MLP neurons of a small language model. Each row is named by its layer, matrix (up: input weights; down: output weights) and neuron, and shows model dimensions 0-191. Each number is 128 + 32 x the weight over its row's rms, rounded and kept within 0 to 255. Numbers have three digits each.
After each neuron's rows, "fires after" lists the tokens most often just before its 100 highest values on Wikipedia text that the model never trained on.

L7.up415:152120134109116176146102097167164147119103131066018108121071100145157179152112098152149093118104118083091174136152193095131173109060106082112160123097144096145110154084106136143115149165151151137052090130124166140123109164157148175130133073141093143076140140095112181161166165183115149155084102139147175060126104166113158139132092069152127151129112183170133143158089119172122122056098145142110089101112102108142093174135145141084212159135130149100125120171129197152186113131117115135107156130083135143143112104102130131156148158095080101085216145128142073122110141129116156102
L7.down415:088134146104084047141163132075071167105158134147065112154145149142160133111140091121139125134112139136078158116141100132151123150136161087126076152154146151107104090141161185099123104106160143160169152096167152152180128132117130124118121145119071135089091096119131109120134110183114101116148055201096085176155148080121127115191116112193194113077098143147122131140137079119158137133072104134137102142133179171147115071160168133105184103159155125148111172128133150071130099113161155144104108124174165176066142129097129073079046117129155215149109098090097108134097122206124139189
fires after: "W", " W", " w", " th", " sh"

L3.up273:098111171141167073136127079151182093155151090068114109111163080096156124129183210101082150152153125177138076134094160111117107133104188160067145134099170168124124142051085146156154142072159110124131130099102164148118144141040123150094108103053090113158188151137196139118149122125116173123128095085115101184136094188144094106144165115141133110164140113100114115137095126082134159047139147095143137149121089133146101119142108157118136168141146160170148100144162150120126161095110131145083084035151101139051130165098114166094155177148144157157172151117084156101129118133115143143
L3.down273:149130080128149087151143112062183173091054172160109061155091081115160116171079123201071129156129086177121115149125156138165091190109141166186074125101120138123132163146111143140124113159178130059124128132161104122145090171089125104114122117148120111119122146146106102116108123139088147148143102175137078122137154162164114136159136159192129179117093141109167062123069144141142160176096087137118062155140172117145098115114173119161146172126125099083156106123107163082187105162112103120139140136152115135163219129138154128054109114107161156125144046096063144097115106151102090098
fires after: " |", " \"", "|", " the", ":", "m"

L2.up473:158115190101130065158124109148138052154120070078194140096089120128132108121164110121148166106125121105119122111127170131121162111173133168151169139141159114139099095141128155111117134132106118143200154146155164086169160116190194151131147164150155161091141123120096080118124104111127134170116079104067141122092088157081171079161120088084043062095118149126156175139144091119096118160093150221082112110081111148131106068149173163192107097155121160170114131117118098108073153131106195162100169157105112105165089137099140137145097103124089166123126093121105166125165128130093154205
L2.down473:135150108129162092138098114125125135061109180140118154124160163145142120147126127119125151124100136133091103109157118144137111088158103147111105178113129175133136105020149145177140065186119105091127150103158079171120104141107066140106136212121093143111092107101079108118164104119138131108155109141104105172098159130165121118101120151186209092182158149157179114135148175141153177063086118100152148081174116121169148138165127105130172132083218183142151161089094144097164156157125079059125087164126154162093111096155149086132133120164108131114068126095162139138063124147053100096
fires after: "\n", "-", ".", " |"

L5.up531:156116207151137107124154133176157084182082109113152053083138163082201107159129115162133135159164180130126157064125138073118154143135085158127180104118158089134105115152144126237144126154159111129095166152116089156176154165073130159133062107126121076097146112103137099131142180126152164105095116085119132118139148131077117126130112156175123107113123118151100107141076090084159152127132080100132107135155170108123090066142111115187213121151134101078092134126149130189179140161075124122123076142099114127092176148098117189094113135125124168121088177135133164115105111065072106134
L5.down531:125145166130155151051158130141088109110091117152120168172133044126158110182155103160141117135106141135121104095090157112133141131102171162116105110144116177121143162060109133094166104131116106108126153080119132075139072117152090146163137141089160150183135113129102127085135107111105143135192155162148131124110155212145139086125104121079128102150177178100121103083137098164171156081114141111187085040113097150133152142153108126116209104111142152067164087193103166137083150163153153106110147149080147111161133100128122117123174166161175094097117073094103035199128149104172107143
fires after: " \"", "\n", " with", " ("

L7.up311:132135106110155106175158130150130115160219200129108124142168110156145199103032139103058167125127115177103078158124080126113099125146077093150138177115096106102101125126131099106105171150136143144143131094126118073099159134106184111182190090060126110132123170106155175092171145156102076169132161100146105088077104170156117141087163165151134099111103165144117142099116130095116160172180147174122099100141155125118117158120157114147112164169084117120124097088140107092088111111120164115104129179113068109125150094081164160123191084070142119110142148128152161046116129102193159163
L7.down311:132145135136125121156159141177111080155153102140178114076099128122071068171141126146202117112106161102045099159066102164085156099209072158179133132145129129165195140111149072132108143110095106090131089166036177151174126142135075133115083160139107097149084069130097078132081141144120126119167117131153103155086153125123111148184201104132090158121146149115184092109163080147132111100079133139121137141131159147084144206139117154136190149156109097119116097090140146104132121162204159132103131149133162144129133190139143086126123174142090141142113127103127141159104092104120067111
fires after: " as", " was", " is", " curr", " E", " became"

L2.up452:102137129120164148139121141130140114064164162125118107096170175172085187111163172122142117125109137165145073140108089167187125142112203143098203136157144157066087110134100135124114142099137084126109131134071169139089158053104217082139133115086123112104114099154119049142133106136187103155125142089109095173157123120151120168169129110121130127102046174140138109126103116114147096088116065134149137096153155134175073170168106147120121124165154127112148085166106125145080105105158121169138062104147150111094231111084155122123103148148158159170119193103132139081116117115176126076
L2.down452:086145131138145101154119140130152103080057116154166092126163123085087126149127179126100117142189124104080082115163168209099093095127133115138163098137106111096195120158135122156118106060174129132143146119108111178109142083071140083050085122145189128125145192134133102170154089102104091157153165207124061108131122131123105125121114162136129127121124109129113144113129175183171123114157080150181087091158143129151092152100132143172153168142155174164167105166151071094114101153117115161159079106127135111060215133165086104120067136063104098108101155156129081156144116166149145137
fires after: "\n"

L5.up92:096146192120053094136125104118149128136125138085170114159112178115078141103082120172134079074085148107149127139128157112095163128128116103094127127169038176144116127113103136094134167136103155091135123112132198107171074122141084102106192111067124121166123135125132070140158148097082146146153075150185114121097144124077102135150167127094083118122189182120116121106129158126124129144188132093071139121115153169135179205108170184139172157127143102133136085146149096058110076120171141144122201142152168096142062107127148122111211147132091157107139109193120086160156088116112142142
L5.down92:173100130146199135126137209182109098157143152176098129116161147129098088092129147135125119144110132106151084126035135081132142092117118091118136192111164099133148138169154158135153151189112171120122130132149023178165137100165115157134146168077078134128135067075188141123102081136121118150141111102078109148139180084122168164076119100144185112177153102087163176133107111140073136147110127119172124098072150137144165098127109107108135118188132177079174098137099152102108097103128074075143109154177116093130078150102078119160140132163107139141195119125123113099112105072179136104
fires after: " |", " of", "T", "stra", "ats"

L5.up144:121107195122113119126123112147130132084181124058121162116129129166122146124101101219147143104061162139111082159112112080144162131061119104201103147105150085111101081124161142141169153157151141141091155136155127148134146110172148137099097110122104109076130128074162125182115115059116140113161155107148123097129218153110165070142076140086143151165119131031168103095111085145169157187100075094113211145099099135194152184132171141074142131136106136128103135097147177083111131149094153136131170069075124125125094132086119147103134182119127153091172092137150113135113096153129143108
L5.down144:135123127165154140120145119132157160147111135139150164105109110090120144140139148165054130139089137078135157156099143129154163128128164135139091146125228126058099175124089094181154104148140146137165175116079130119081139119109125155142157169103078142137124057170089124131170138116095127096114120127164182133117099095166162139082129088140126103146182158108112159139080134140161135190089131172085096140154122102117093146180057082100077142143134127211076115181087121216073172146133089080086117112154115126117095079081126105075121145119109125111136086154169147113065157176173099187
fires after: "-"

L7.up417:163125151137100085060057136194156111147137133134095150148128173159098100143147167157131173100097155149165134116176078074148124119076137086121162090139150102119047188113200146122131155170128120171162108112131091099114160102165117177135192147129155161112113155119088134151120178081119150154108114118141154129104188126099163159129150127129069094099106080204145159108194094137104166172129122160147081121090051111128108101160104142100110123150124080085104101076130146119132087118070069148161181107104095129103131110148145148143079133127115063078143179164142184088159099099148137130
L7.down417:108146178099109144110118123109120131136154171190143077098141151105157097177122140136076110155127157131081183119171126045112110116180096114122133108149149128102087131122125144148180110113164157120149163117154211131128139125108143173133084151049098123077118073123122146123155135131123094077135104162148087099112140043159158119179120102143146165157132137150113114186127125133133146087170104115111155141146139099136168068131136057167105144142111150132151118096068100160091133162136131138144158130077208129216087126182149106108089098164120093105148099095050035109151137141206105143
fires after: " B", "B", " Br", " L"

L4.up416:126130173083130136125122115079195154133138078126108143108167123157169138127177130109148182115081120183145166135076101101161144152143157150118117117094127166150040124060108133083135088121139144161119163127200133050132165158127160078090096148136103067199121144136100187181124124157106093112144109116149154148135123163129167135176092047099107080176096112109155089117121114071133094157102186151143165136076136189139162101170114154113085089149110134134136112136096142171098100092144095160132176087119121115153138117055120154112149103145120173092115069079126152187073158142158111155
L4.down416:093099173093093086176136155161116153150137134116100192072160095099136083165173099142161185123110121087188084127092083135143085141123157165105059116168100169118147095107095143109124123160110102121091161101169152141101154154113134176041097144149125120155176145116116147196124179093131104126143144156105141173158134086131153217163135095088109058168149116123179058154127150118110122144127109182124120149146172153171143157150123111081109088145115145154127131137149138171081119087148095139128144126159060125176145092147071144163110094111114106057126101131123120117079087082170077186
fires after: "-", "|", "″", " •"

L7.up186:124138108147068108167166145178115192120142137172145170088122120155088182102187109087098123120118137192215131228136098167124116117130134109109176156141127162088094122079133082123119076102139138137130107101108156154100129139119179152182128151146139154082137108106141198172170104142099118111130092139102161130122141126130166134146164081171130110177132144127117159148138121199161117193164114172078147111031166075064124106121154095072105107168096123092108119067111101098127145170165170100164096118142077124091089107065119097089128109103153132124131131129125155138077097156090144102
L7.down186:168135208136134098114148135133068115105091095133134159101131146106156111111074123155105131115090195119105108108099176181135103115140129086117144140110098043179156149129109195127171149124163106159160147139119136179127113102158090093122189124140219193148120134109091100130101163117127154121127133173083142128139125073156126090144131122076170155066122092185173150069108121133143137124192161095064173109139121119155188135114137151135133130104108131167106118101157161113055102117152093162168143137182102121170127079059099103091157154166139116079124156148078172067094081167124102101
fires after: " p", " P", "P", " L"

L5.up159:104160141088115149137131092151144095152166122096124119041142114128164135093137173084161152081157131086149176079145138094142130144100170111136144161084133150125114162171025142215114116169165048109133140122131095156153152117151093131099160113126126144107113119118174081107121158129134136120088146126078143120130127185104138097135163128141053103095121196101172132117161140117078116116163147112142142144160120159128121144135071149117103191138153016189159164131181189157113191099081082128107120135083101156122133181154101122091159205144138150112141142087159100125073131105097129117
L5.down159:116137088140107183107171199155120083180076133180137134063142139131141063142075147104171099095108140135116178195079117128125094082091167137032152099140132134107153102108126122177095112134174167101134142113122047133105150137134074102088135072122131096137065153165177112106136141102105151152122103167153168095223108130116139047102121163086135140162113132131176095159139181086120082124162176119121130072129172118142140162132125158048140137115163142153146155159131104126144081137140089091076130102094127133121158129179125156153153154089119137165097143157166167145139179136119114108
fires after: ",", " there"

L7.up121:109153147100139161164102125098115100127132127122151100083098122152111107112152145112106098118155138084159094146169078112133105104104124189104114128096090136102106109097086109122145164083177103178104147126123146169112135125173106137149121079107075130058149155170132115077147174133166135128104098099105132090113148066112148133163101192075138052154123162178154117235159114165141172158137102194177140114121186137136156141091084126143141174160159053143105140143096165037133160136172059149128151118199048173144127138120173169148091120115163146108130123175114077120145136120154117088
L7.down121:094151144110187186075107114135072154099143108183129138115137162146091128109152104133101166121090153153170115183045140132144154124102122161119112128065135157122095137143078091136139112089141161091056110157109082131142136157160110093100103172110109012141151141123128134138190179114105162134129155149221127095084121137127107152148156155145130109076139185180108155168139126125114098079180188134127142109132109072177099130104038103117128175147143113154149146148178169112137174152134116110137195133084122182096119126066103125124116139145165135092150087104065072107137134116113115132
fires after: "R", " N", " was", " th", "P"

L6.up472:079163107174068147197126148153172039136142135184149144043115057144103155112176146101135156130130155198111091098176085189127127152148131146150115136083135082138108116102112120140141108143160126179122112118098038140101138165128109090120126106134190130146165157065126115117094170091131116128067165110142080195088155111129096109107183142127115159185127148111174094138196130096159159133165133135153084130084149112091063137161169087076099123091159159132094102119155176068133130160113158124110134134180142128110063131105135122136157114115100138136146161109120161125161077098146169126
L6.down472:111159129148131128154112142125070121143186161077131164084143159122086130102167127144080116104108122171200164117121195060183110120121128080156130131138141156161130138044054165097129140133147076129046164166120124107114144117169132081091249185129162153145061133094168123139103117171098132107089123103086092103165128144127151119151120128098099146159069155147118139133132119186182134138112112075102133135071145176130142155136132103145186176144138058140108088142146133067091168108153123077105177098143164132127120132128153138109139110154103125069139087093097114127181164111120145144
fires after: " H", " o", " A", " b", " B"

L4.up304:112122143096160164122135143125145170116160044121122060146179178071134119160103144109127138172110134103127119079130092075138115116145070161154175119147144118119160133131132108165121159115063145167096218069108099168105143142105088135162113166108117105019137155146213093098119139083077134135057163177158145106144136129133131153141171136132151164146134159090181176159164190200090122135148082140113073124117163068144096125156124097075147120151099083142134093121187143181119154125098098086135117137158158117130149105138124128114161098145093118096107157110148088123175095074162121119
L4.down304:109115158166077103098141163127141167103122158121108105134140160086146095157126146141128138199165083181117111139107167101095136125123118107148076141162147109184115125114145097113153176131111084178126127163103132172170133084129068098173166123127148164131090182107162101102089169116139148147061217120175118083126134122083121103143100161125112156224159103129101153074100160070096124125139118153142160101055142144198067141086129089147157144100127120138147111167100092072150112139106171074085181088103152134188099156134121126093055131105119087158199149107156133092144144076145111110
fires after: "\n", " \""

L5.up276:175137156141141077132151129119141135113148105132101112130154095132134108091118147119089124092153108077128068108188175186093140136100150139109204178154125206119133113162172124123125119144160084079133107181142087100112116124120064147106136121078132114198123170103073071167097140114163159079119053112109124136093117092134106042128121203142056099158153157119114164123163085146153157156095071136154138179119122121133100102139141127088092138166106131091104151120106163195167183122064116154153129131130110177098146105095145115140182178098093171190127101072138126170119154153130135181
L5.down276:115177128139108131102151154133109107061113076098150139152124101125114129128154137185130102125073109186015100098102129141075187130177137116139124166078115189086053147099125129154128073114161111113135045168124171141118090118136131128121103133073141125132129173108123115115114139130154127133134135118141114125102109141135072081097105057147124177130160153185111116085141115064106109166100118140113147143177115148136108132103152154136095141095176159134141148097091143146160172168056151165152117116077099142082163177100193093130186128079141100171176131168193192144155131132186172162
fires after: " the", "-", " at", " in", " of"

L6.up363:162087126077125140132153098182089168123157089111108096139149172115153080078155086119085088097152133162119077084141148112200130075122190141102155099132177127176162123115098165189160083164073112111173124159157159160168160091142071047174124092131123193104122112094119148142098092142141154135104197119074112128084129118105142073116131138146147091128119123119096099146085118117123078069145085170181196160138156115104102141134131150111147118113087159148121063073133114198123159127087174142169137153119163120151100109114111176096149136144159159112075135144131096156180147138136171186
L6.down363:086131118169196111137145112121082121089117173194119129137132122124101125188092168123168118141101129116139112179159150150141156145146103097175148111130107123104108113155153109120165140128162105198148090121028150138105112100173151209096121141122063156164111152131106121130111140096045148132088075104139059172155134082092130146175103178129099148125117166158150099125149162132155082128070151075140124113215125132102174070127167104133197148158121125080116140141145081121157138126125156127088088094144101167117193172133129068103083150143108117137109168107139100106132127125187110039
fires after: ".", ",", " (", " —", " re"

L6.up24:147089098103150076127145110122077155125133126152166176117062090156105170106127134223148119181082124157157107145119138042110058166095090084106153185161150108127120121057123129119099137134125120134122116084098168111177181115159071146073083146078095129104112074110151155116163149154137137110147081188163138153106172119118183095075142127135099184109135191087128134161119133118116060131159071140131150108069091119183149093158133095147097151169103143146131150135125151100082146109159119138086136100123155093107143112136111165147166153197094157146141160177138108160174189146166117105
L6.down24:123147098182090127088105096163174136121099112154134074098075137115165101148098150144127105146134087135123139065088141140157137141128177145139152129122104148081159130105066150163147113172140158134151144169126112099085076122072180142226184130093132158155086185130105182100068133110168166131114156100148123130113084202151091103095113138126134089133149068112117155181118103120126151093108132102158114112148134115179159167073140165123174120124102153099153126099052072162121187111097148073199141059214132105118178151154101115139101118107151132155144082092127080113125126104118192132
fires after: "-", " the", " The"

L7.up537:120161163144114099137120152138186079152153105115150118089115195141127173078111146048107127127133145150106126100190075101136199120124111067159156083067090069070149119187142156073153125102117073092143092152134134106120078095168120170154185073110127123145152138097162125162144114127107055110124057143136116125157167134177134077127121156174102197140091138158183088102174138114138153171138113158118165157106127126104134132099128129116154132127151099151073121167185092114095142166123160136135154133124114124120091082161122175096065080088126158120117201131159209102141102105146099115
L7.down537:101115143140084145092128162087113152062148105154104051134141082119140138080150135178158130146131092127155127127138157112052135122094171184120144148069157113157102099071096149092107072171083130140122147147128102049144141112157147135126111146138210179099163152095138143137120118135093187138069123099130205126138157211110132104123137128068074130091111105142090120182061136155130151152099183146140072158125148104184125051101089101136080107126142111117194118116123070118179113170123123132119113148143150124116167168135129135167203147143157168118180086090148127143116157134161127104
fires after: " l", " L", " B", "B", " Ar", "H"

L4.up7:147209144145124149129132102137086063091155080077113161075142198142120144079131121153124146100099141075101169096134159066146127110125127118154174115124163082174134087124097169108180151095107133170198077121142100115124169132085143140110109095072119086153110179106218110171181159132122078127114152116191076201118138101124116149123180151112184143088104115116165191134145155120094111147121070100160149071134108039146148133110147122128087144094085126136171153111130145064105128099125104157134176121166157124134108154109164112107083099201084127143134144128130166142139121133168124137
L4.down7:119133131154154108124132099054154183091175152142161119162167136145140139064089132111129164120180136114198104121144128194127202107084125159187137081160111138072122125147124096169095131076126095180131145089081100119136153120248159081155117158147128105130174103074099131147100130080194142139150128115150132148104181165126107150129121156097097186130094127130097129115120104116168179174139140151057127149059109085132126145160120111129099120137146152143166145127141133132135142118100098154121134149122081097102045119156061114160176056063132096088081137119179116140090137104101127146
fires after: " |", " 0", " -"

L6.up133:144178097134115159090162178132061123130105207098189187110180115174185168187080121138148168112139173167105108146120073171136109044143079152153104113132067142047140127132133074130196197130140121112095093099186149119102124150153143132109142172090188096081129116102142137133052173086123137051116116109179101120099118100089137145130152085114155126124121139132094155133101109121092180136123128153157126177119178104152169126142116144117087081160138144133135157118121144132116135124104142144140121119138036097103140119098103139139186124125122160143126141183073153077110150106088110102
L6.down133:182149088106063160162178128098092102188111111143128133172084133100136113153121136099119131128101174108105145196135133128099112121102189125177161107180094105166138186130159134127086084198143099152137104105178121064120106116126137134091128136070140152042078087147112162098109136141105100054131112112110117151111161159153144116105217099041162122079109115121125145116139125138121096121141105157129097155136186163061145144164146146129113160134156165106103118135168115125079116089130113137140196118135188122148142166154100080082159062155127134143097149146074220161125156134102155160
fires after: " P", " d", " ", " D", " Per", " p"

L3.up329:176136145122119093107164112159142116131183190082129104129141117130056139171184113142110105129147148117133125163081118157160149134171118145122187092110061237058087103175105092071129144150152131105139064079128081115142134053159122098145103097137128051101128092173120071142151148152178132153155098181141173159192135106097155168123136115125111152109133174134125112114097180130150171076145087132122208168145118142120110161078095152098137161067135096137101179162149099086114146090144121142108083108131140116085140124090181117107106114117088136182146151086136100107143123144161165108
L3.down329:196119124133080120132159123103150178111148126172109120152117145095103088207107157119161133092112129116120069140068156176166078113152185122160119133114167073098197149134171106153156096101140156125156159108118182131138100077075088133057065162108141124091111161158104107158154132141142103118127114174143092096143078128126114124100120145131128162112165148191136125081141147105135160132103128163121139133183093137115139088092147069178176124118102143138140141086165112033168151061136079124117136065127120131050129122154170156128157125128067066149137126110162058163154163189117144163
fires after: "\n", " |", "W"

L6.up465:153175076172132064149113176106150142132182090129133167104060110095107110166133148140084097122111093148109145213144139100078067161146128113124129174157155131098076148150103162120230144132155149146083122155153134099154099133158142179117099082082065127176124096176097136160149131130179173049125082138087151124173131190164104110125127098141170161098121123119121137103124130095062139136132119111149114114130136120129084139138096134033151120138168166099118180159175140125106170141110091126120088168095089140129117137155148127047091146152112116053153135102112146178073100153149131132
L6.down465:139127119177117096134166086152113121170128152110126126140106072089119159176135137101086110142104108193102123117175187146102174035111169147127105098178130172138106158093076098159192124088106101123106085163176137145128108126123161108099163130117057125101112175128099120147148155100169145172156098044107095135110177094143134102162115137154122154096158123100178091104130171155151082117135132120160082115150108171126114163124138090088095098148113127242104107075093142202110171098148118106146152139145156127102096098136182139182192070177115102096123156121139155057106123143123147097
fires after: "-", " in", " (", " h"

L7.up487:085164077159079091096127160081167134164112106196130121141096149103118113177166080111095170100182156153130096129117140081113079171109121130100142128165137102106110097117054106134097177170183117102150121179133065166129170144154154115127110161134139083149120109100164195157093076095166133068115098113175147155155203084140119117164108138103178173105142123129171145124167137112121139100129182118157111170132127126135084109098124184133193156203091136093067104147143167125127133077089104178129134125150103098056093090156057147112062111103107114121158139097171156144157111134116108150
L7.down487:136089137145123136139092094153091092137177134063107103184110107129100151110139165133130126115181131123107141063118138162136162089100130120179166091102077205161127112098146182183139168101057141144093108126156072113131110166089145138108141080158077168110140124155148140157083097123139154115136143135133027164135193146177146133143210107158098117092158124106162149076079089094125065177145095139071111087163121078085097103099167127177127163101116164165092131130161132167111100125172165095170163170075122069160128161157137140124110096179126152121157152109101150152092098106120159137
fires after: " W", " S", "S", "N", " J"

L3.up216:143134154126153180187089148134088149150107100128144094109156158115112161086147119145125151092113162144130184107114153130108094100175169156063127134133070160097117060051131136119129053104108177136120123112157100104154190110137158125150140143118088103079163134166167121124175139172103159137143062135108070123109123178105119118156187132154096136088117105204081157128056117110127177138119099222129190169112178126084117110148101113149122126095151126144060127120060098040150161128140115136147146095132104114157152132099090122078166204105138127134195133131087121109143098159116112134
L3.down216:115142097109091092122085136101174103131095180132132185163117129070128092136120109109150125106146125173132124154140107152128107127099145158141095140143155125096112162139167166110068151141075083107158127126135123119182091188094169077129143113134128088095167112052116165133084143117147153139118149133132115152091112104107190122115095143155117177087136176229157140123116067132080075133127150043211101109114142059144140143104040146128155163157089109135181147142206152104144170152178114127070128176152183149098133141157189085117135131094129120142100128175155109079135150119082090141
fires after: " |", ";", " R", " 3"

L6.up445:116175134179090104102106089142133132121127190153153137114169173138092124131089056201141135102105122110142151187089102145170106092151132139094170113114121099113100132137128112144136112128077146122131192175124094087110138147074157202109144161123126079195208121106130093140159173065137166093125088206111194094090083157135202097105098140148139175130127180108137157066165161132105114165149162120050086122131056075094072103167123110107119143153151129131119119149135138132096147123168134093150117125132125076138148126067162110124158104096136140110139125156052149097124148096143111171
L6.down445:130125137084147141199098124084138105129150143085179080139097139143129157112096104159166077137139177147133092158148099095136119103157146145130140177048135147125142113101112174159149117089129147150072115093102133167137192085131148069130152143143143153099159186136135158147162156100127134164086146091164131136114147078103105141102136101150196143072157149168150144153116169076161132126192124080202116175136129148122134082093133088166105154076105063089165106067156133122141080117108140074140150109188054119100098068134123089150107164143201144138048123157150159111153103142074108087
fires after: "-", " (", " en", " pro", "au"

L7.up294:115164142110154168128130120154128118105138117052091143104091085163099162146160151185151143118166124125153108073105086109139085142134081080156150134090096146160083129159151137152154111140141102156147092088157133189117143093140166188112140162142150071123162113108141122122180103143114147173132132107244135094068157113133146187120118072157128102119115120146163087063142174033129127131118124124048114140142070035159114157145141077105100093143124141143088073139107164091101122112115139116131135187204133080051114139124147137129146142179110174122178157117115162136137129110099158131
L7.down294:123156111147152105138073073094130177134183134112168111158128152120112138084135111168171112153120113076090133073120088071097170116152131195141138121153126073142134142107117127100101101098180147123086077160120094138139087155206129099196146147127101106144123172170089135142130164104126077080142096164126105129073105116212152135154131106178121152088069105110081174147095162117136140113148110131139123136090110102078166167116113136203110161076135108178114125135079152100154126167138172127102144088160066184137154124066171054101114143168140157158092147159087146161138089192108178132
fires after: "\n", " 1", "1", " 7", " 2"

L7.up147:100133128137094142164158133144117133131162105106110135156142119107114130104136160121110132127143099112167084130162150083116152156098073156192110179157164097200177107131122195118093135145105130142112152144069144155132065112116064142131140125136127204222147165141058106129151159153160087085085070147113084143111117134147144104156152105107082161115166148113142155135150129066124114143103111099164170121161160134130146181083150181121154122141070098066177126176141111114106165129076098124111116152133034139153065129073029137154120159081116148094137178116132147103128090105191091126
L7.down147:159076142099130152137103127149104149177052121179078125124108102148135109130122130126166062134143139127104163128200173111098125117106172140119134167103148133143127117106163138137081096138128074146116087133191084085141133140167137123098110133179078113177137142167165094143168131168125117162167108140065210145131123175151138194093108149137144151102084121169145185132095100147104143101163183112136106080122139095112126099163138091088122116032129106146095099129162143099124133173160119114165097078158180138159157051099101129175178164133122104120158104085101093114095095086201126039
fires after: "A", "le", " I", " A", "I", " a"

L7.up216:144121131134089143119097108140132080121175159150151127128126140098145106165144142195125114110077166113143140107186103146123085110083116188158182082112177085120111145166146074139086120143102116135143183180143192080104097179164104119166191122111076107142115189109087109149098104124147169056162153135143126146071075074084123088146142153055103113085171142135126114161107155159096122155159162173183138110110108089112138117129110077137159180195094142083161084137167126184121098066144108149122171057110105135167095076107125159131133134123090096137111164169084113094112145130135132190
L7.down216:172160117125159150089116126125141115153117109113142113128129133134147188152139046130103128126148113112142120173153132098182150202188131107135159175032085127099128128115068101149171159134095120093177125104146097150124142111074141071134172158116140098075129168143144178091120138126156151185140084147214040081128083128141184136104097128126099170121098119107129131044107112148134109124154165116100138145158196137107099137137178141127130121092189157142104096180111142104140171101105094145141153145132051091127123148122095056125074085091126174104116137114103096188179142105158122167
fires after: "\n", " \"", " un", " is", " (", " was"

L4.up468:135196157080085140116161138118123108141151124070086153127100137127119097187106156160125162060088165170075138077074109133098131149145146131098123155084126163163118095122157129188101210156095151112123129129177171078123112139175124171121132134143118050151134110176137096174119132113130070092123103174144185193164119144077180146125170130087080139158153128163173027084129097076143114137146202144127107116112140105157152119132108115139111122130129139128111161078129109156144169115107110156126163104142087100065086137166065104119120090129131085173189155109116097186101126108150077116
L4.down468:113132103060127097092089150119111167181123151103113190154094178157142141159120099169138143122129167105159146128099152151095098118134128117122119121120164091096103112074134130126134148160155130156174128103149066093042080151139150127117149127156060128087097078193111137105131078081126139218144099132113094167081171150091100170133076154114085136134166174112127099151179117152105126167160110134106190127144149138147176164070113203161127192176116108183116094171083165081135083056117125090165146150119084190122081117113128123108124137164200152129095124112150100142128120137103127080
fires after: " |", "\n"

L7.up299:085100145107118149135147102092151098120128166189089125170173053133148152111168125159102204138150074115156098146062175165188087155159116165116104107185137102140157157134159127080121080081160126193124090163192091056113123141180065087105126124119120086106186111153107089187165158074153127139109139175173156104171110143132084124124144091138148121126094125111091153131106159146125102112125181089142112138116161110127079090095109082076117070109124081082099090105109129133139163182098118147133128134143129171149116092136112110177172169097123172160141073166145091153166135095136169165
L7.down299:143151106163143217156165074124135120092140089109142204204127139151136142090122090171189100109165179120145101168143124038161125097123081103045131111132113162095090082122158088127124134085143118087145122079087092045137140086076123107123068077114151122134099164119128176146168142120176169128143131143159117117130088138120193153145145159164109116167139121169165140115088129140127141113106094114111200128099148164107172128154120159161142131157111137127044100161138090139138098129161139082129112121111169161107081175139111106074064144110109172109143125145102173193119126085159144144
fires after: " o", " h", " H", " O", " "

L6.up120:163079110156131093154068114099139151115129065136182155067156091107169162139154125112094131097090151106148137130176095199137160153091144101118111108106086119160121148096160122094146107163139088082060131170129083053161150113134095112166115161108106131196124122164202134116078191131118146098118079160162160142069106093100135129115157111142094090191084190095100140109076172111118104123193139172148175127137143160110164150193093125075164138158092099150130079129161129186164149150162111163155127136075154098184153148140121128139120151116101098175158131092124120098107071094123164111
L6.down120:169112141105136147134167152111180209110113132147132150173168116127141177113177130114095122128119052094172100103174065118147077149101171137070085143107134097130078189134116083124160139175115140110109124112082170175207170191124143125106099141098106136152134143176137077156182129111135139111102114143149165107105191101077090096079103177106134138143148159076167113094053137128165117130074132115112133152156148131123124142131118141123126136085136108082162110179100173097140111151093110127129182099129123021143143118118111127140159144090116106092125120155091148184194034105112156135
fires after: " a", "|", " Total", "-", "==", " is"